config.toml
num_hidden_layers = 12
hidden_size = 256
num_attention_heads = 2
num_key_value_heads = 2
head_dim = 128
intermediate_size = 1024
vocab_size = 2269
hidden_act = "gelu"
norm = "layernorm"
norm_place = "pre"
norm_eps = 1e-06
positions = "rope"
rope_theta = 10000.0
rope_fraction = 0.25
qk_norm = false
attn_scale = 0.0884
bias = "all"
tie_word_embeddings = false
parallel_block = true
init = "normal"
init_std_qkv = 0.0366
init_std_o = 0.00746
init_std_up = 0.0366
init_std_down = 0.00373
optimizer = "adamw"
learning_rate = 0.00102
beta1 = 0.9
beta2 = 0.99
weight_decay = 0.09
lr_head = 0.0152
max_grad_norm = 1.0
warmup_steps = 532
schedule = "wsd"
decay_fraction = 0.567
decay_shape = "pow"
final_lr_fraction = 0.1
batch_tokens = 32768
max_seq_len = 512
doc_mask = true
train_tokens = 258200000
max_steps = 7880
dataset = "wikipedia_en"
MLP neurons of a small language model. Each row is named by its layer, matrix (up: input weights) and neuron, and shows model dimensions 80-207. Each number is 128 + 24 x the weight over its row's rms, rounded and kept within 0 to 255. Numbers have three digits each.
Before each neuron's rows, "fires in" lists the words (lower case) most often at its 100 highest values on Wikipedia text that the model never trained on; "fires on" lists the tokens most often at its 100 highest values on Wikipedia text that the model never trained on.

fires in: "0", "candidate", "member", "won", "professional", "hold"
fires on: "–0", "andidate", " member", "0", " won", "fess"
L4.up381:127117142143126162149118134117130132141118145097144128109089121105129118111154113122118113104121158134146174132114125155116135133118122106151148109084095141133187121110114096154142140162072156124163153144123109122098148137123122127126101073136136126170123148115115148149146132120135119142151142068135104116130176141111122152122157154152131145129127164163101119114159091067172092103102

fires in: "also", "these", "born", "power"
fires on: " also", "ower", " these", " Born:", "aw", " result"
L4.up411:127123128115123152136092116150162120150135138118133127111099150162117103156126172122113126148134135145043149190103168159077125134082104148136107103174102105157107151109149126139106141130138146155148103111128117102132120130195072106159094136112112117135136157126134183150113119157142133100120164159097123152108100144113144131108108106111108125122110139180108142141072145107166104159142

fires in: "company", "station", "original", "service", "county", "operations"
fires on: " oper", " station", " company", " service", "iginal", " Count"
L4.up645:153136099121097175117111123167083188150121134102110170106175129107173092184088140088129133147121122128118130158161185132117115107136113114142146131104087098171137124109138142131137134122115152143141162084138128119104138148154138081180122153166083132166105115124100111141086117145162125142124088102111128128153101132124072139148108154112137120146134167106129171107111111123141130117149

fires in: "2016", "2015", "2018", "s", "2025"
fires on: " 2016", "ister", " 2015", " 2018", "son", "en's"
L4.up554:167095139126157116141125139140084163076151163121119130175108106096085095125127137115161121173153115130149148122131079131137079121105087118126123160129149079162129104080136152171145070097122161133127137087137118083116139120144116121141135131130129122160121126128140142170148102156087105112131147101138152148137117115135133167124126105112137148111130164139146131160113093182084183105131

fires in: "also", "association", "party", "national", "maintaining", "created"
fires on: " also", " main", " Associ", " cre", " Party", "ordin"
L5.up61:164143089137143124160149125156098136099133116124126095114123102096156121085136121143102147100143115123138130106128132157144089183137089150143119092077103140147148161135107128129107155095122114092150135103102149103070110126101091118130158127126126110132098104112086120135155128133121111117149141124135110116140117117118138143134165134132134147139120132164142138148138185129107152110127

fires in: "place", "club", "water", "year", "city", "tournament"
fires on: " place", " club", " water", " Year", " city", "mp"
L4.up824:153125135116139158109120117121052136145151152138105143150112127153095128111095133150136146146166147128103133110127182128143128138171116124159141146152116133139100124156140116135095101147089161157171118108110134129140111086136065097124109153138126134143110143100119147100164140173110092136128146123157188126154132083094137134105171091111152180136120122117095092101110157114126115083121

fires in: "000", "around", "there", "only", "time", "2014"
fires on: ",000", " around", " There", " only", " time", " ext"
L4.up108:142170168093153151156141093110112111092171138114151120132121133160092120107150083095145127136124147138139131171142108141115097148140131123126110129129098118157153151135173117094126119110138162110147107113117148089126085123124116168142125112128130138158135139119096096113157142150125119107091116089142134146151154132133078120122141117123159143118131152149131126162160094162139129090157

fires in: "career", "party", "review", "technical", "technology"
fires on: " career", "view", "chn", " Party", "areer", "ces"
L4.up952:135123123095117147148106133089118132145148117056130138110117163100128126164082162171135159121155089122096118128098146156155100121151152152149145136121111129129065138139106155122135116093085069159153126126148142107098122135116152123114139141092124182150114097099178138129168132107117110158115136126164150106128154118127120100122082135121158119129129176126137151136151148125128109139131

fires in: "military", "life", "wife", "business", "history", "unidentified"
fires on: "ife", "ilitary", " bus", "ident", "istory"
L4.up150:133146112122156143152130090130120133123103075123149114087136128079157091133134081152129187169078127153135146097109135146130121103107164145139149132186126127141115119142138089119140119107093111088114120145110164159143146142115130115123120117123139058128100151118155116151098095114099105153168148152122168121096166195116163129154081096105129130100130145139127148142147148148103088117116

fires in: "medal", "of", "has", "role", "children", "on"
fires on: " medal", "chn", " of", " has", " role", " team"
L5.up818:145088117117127127152114126106135122133141146160163118108170103137130120181109138126177140139137124128105160107127131117125124145078107117146149148120136091109092113110133152166149117146141127114117164082112099121099123092112133147145085136122138110125132100104118101176118126108100145177114164158154169109178147134164119163115146157117172103131120126085132138155108120120108153095125

fires in: "used", "work", "works", "working", "age", "journal"
fires on: " work", " used", "ourn", "fer", " age", "oin"
L4.up675:117170111093113111113075109133114157170152109145125160130115121139125158109117181133109088170127125125131097107097129102108153116148138127135112102109069108164110167120155129151114149132118171164156119128151088129116076095124094139132088151119133178133114122081157091141135112125095106114146129114169148140116124138157134085094117127129140151125113088137130204116107125105121107115110